From a checkpoint of a small transformer trained on Wikipedia.
Size: 20 layers, width 384, 12 heads of 32 (4 for keys and values), vocabulary 2946, 27.9M parameters.
Architecture: no biases in attention or MLP, untied embeddings.
MLP neurons of a small language model. Each row is named by its layer, matrix (down: output weights) and neuron, and shows model dimensions 48-175. Each number is 128 + 32 x the weight over its row's rms, rounded and kept within 0 to 255. Numbers have three digits each. A neuron's up and down rows have the sign that makes its largest values positive.
Before each neuron's rows, "raises" lists the tokens whose logits its output raises most directly, leaving later layers aside.

raises: "===", "====", "==", "====\n", "On"
L7.down288:121157115085144163103121109104099118103136113092151063117181139072094075128130115138076080154078116105206091142128110105194117139099134136128072183126088123174139113184092088129118127115182058152169110128148108114162119141113157092120127140124119100110160211140155141136094115111087149147116134194104117107117117128115118081128175184191117138112188092193083159131109134130158143085157

raises: "-", "=", "St", "G", "1"
L4.down405:113144111077098131132167122130158141156141093143152169146124076151147108102143110099143161167137094173121140171149131102154111148145125164115141178129131131172105131179172122113112103108141076086064131117132144094115123109169130147146031098131132093135104194122128102151084122173147136084139167145133126147023105146104106158113161113144155114165179169112111137101149123143116102111129

raises: " qual", " teams", " tournament", " team", " coach"
L9.down539:100165132111111107116115149120110177044094141117168124106159144152073157139125113127126150102129127123116129129107125161064153150078141114074135086141095129199130149147154099083101173124121174105130085168110129148110134075130165101165126058117143144120159142149092164118159167148136108064110166166117105142077087115131130136114158146119129130150149100169076159143136104124048138151156

raises: "===", "====", "Sc", "==", "|"
L10.down734:096118106085095128123169122126135121119119135095181173083133129107136088110173122123096067177144088127159138176115127125207105133115112143114106157148104120164143142158163074111101120095162071127122117136153136120116134112153154160120030135122126086135142152135095116174107145155121186149121148128108114122064108145088124116095106118186142162128161135203119125086123151114096089123153

raises: "=", "-", "St", "Sc", "M"
L9.down68:149138098095089115133168101110174139148150088138158160125124108120134076093137102154121148173144103139153167181111135125166105163107154146135109195124118150197145118170170141129093108124162099074095115119167116105133129114138172157121000119119138099131143176126105150156107175176149161145109130153134130119042134151114090126123139126156170135141173147172111111126141159135082125127142

raises: "==", "===", "====", "In", "On"
L14.down78:121098130096161138108162114135144150070104169126124119056118151109113160093170144166117070152113113134159128160040121139153104135127138135124091166139194139124100122186170105096128118107177049128128140135138105078100121132141147130120096117096130100104136132108098127183130113132125170131120158141097102140090132106119111100157181143120109195108159115217139134114092147153136136091161

raises: "|", "===", "==", "====", "The"
L14.down568:133100110068075112131150095084129124128122134119149163120150089128115159100181145177134112139151079136162130167115091114136121134110140149122117144121104146133117114171184086092122116125165078105153119131147129067102134128196129095125021105095120121112142178128121125139125130132084136109117104135131096101126116149098114103135152164147111158129143121182112129102137119112103089111141

raises: " these", " this", " their", " his", " its"
L16.down59:101150142175102157122127154122119103154133088116178158156143124122143117199156178079148062065118095126199079079148155147182129091142122125137099154115135164115133101209180123151128085070125107129093116113124162150110127145148140116158121165174094076100185184111098112102048127143149129126111109128119125114121122119110107121112146129099145130140125151100140110180115116121116060100118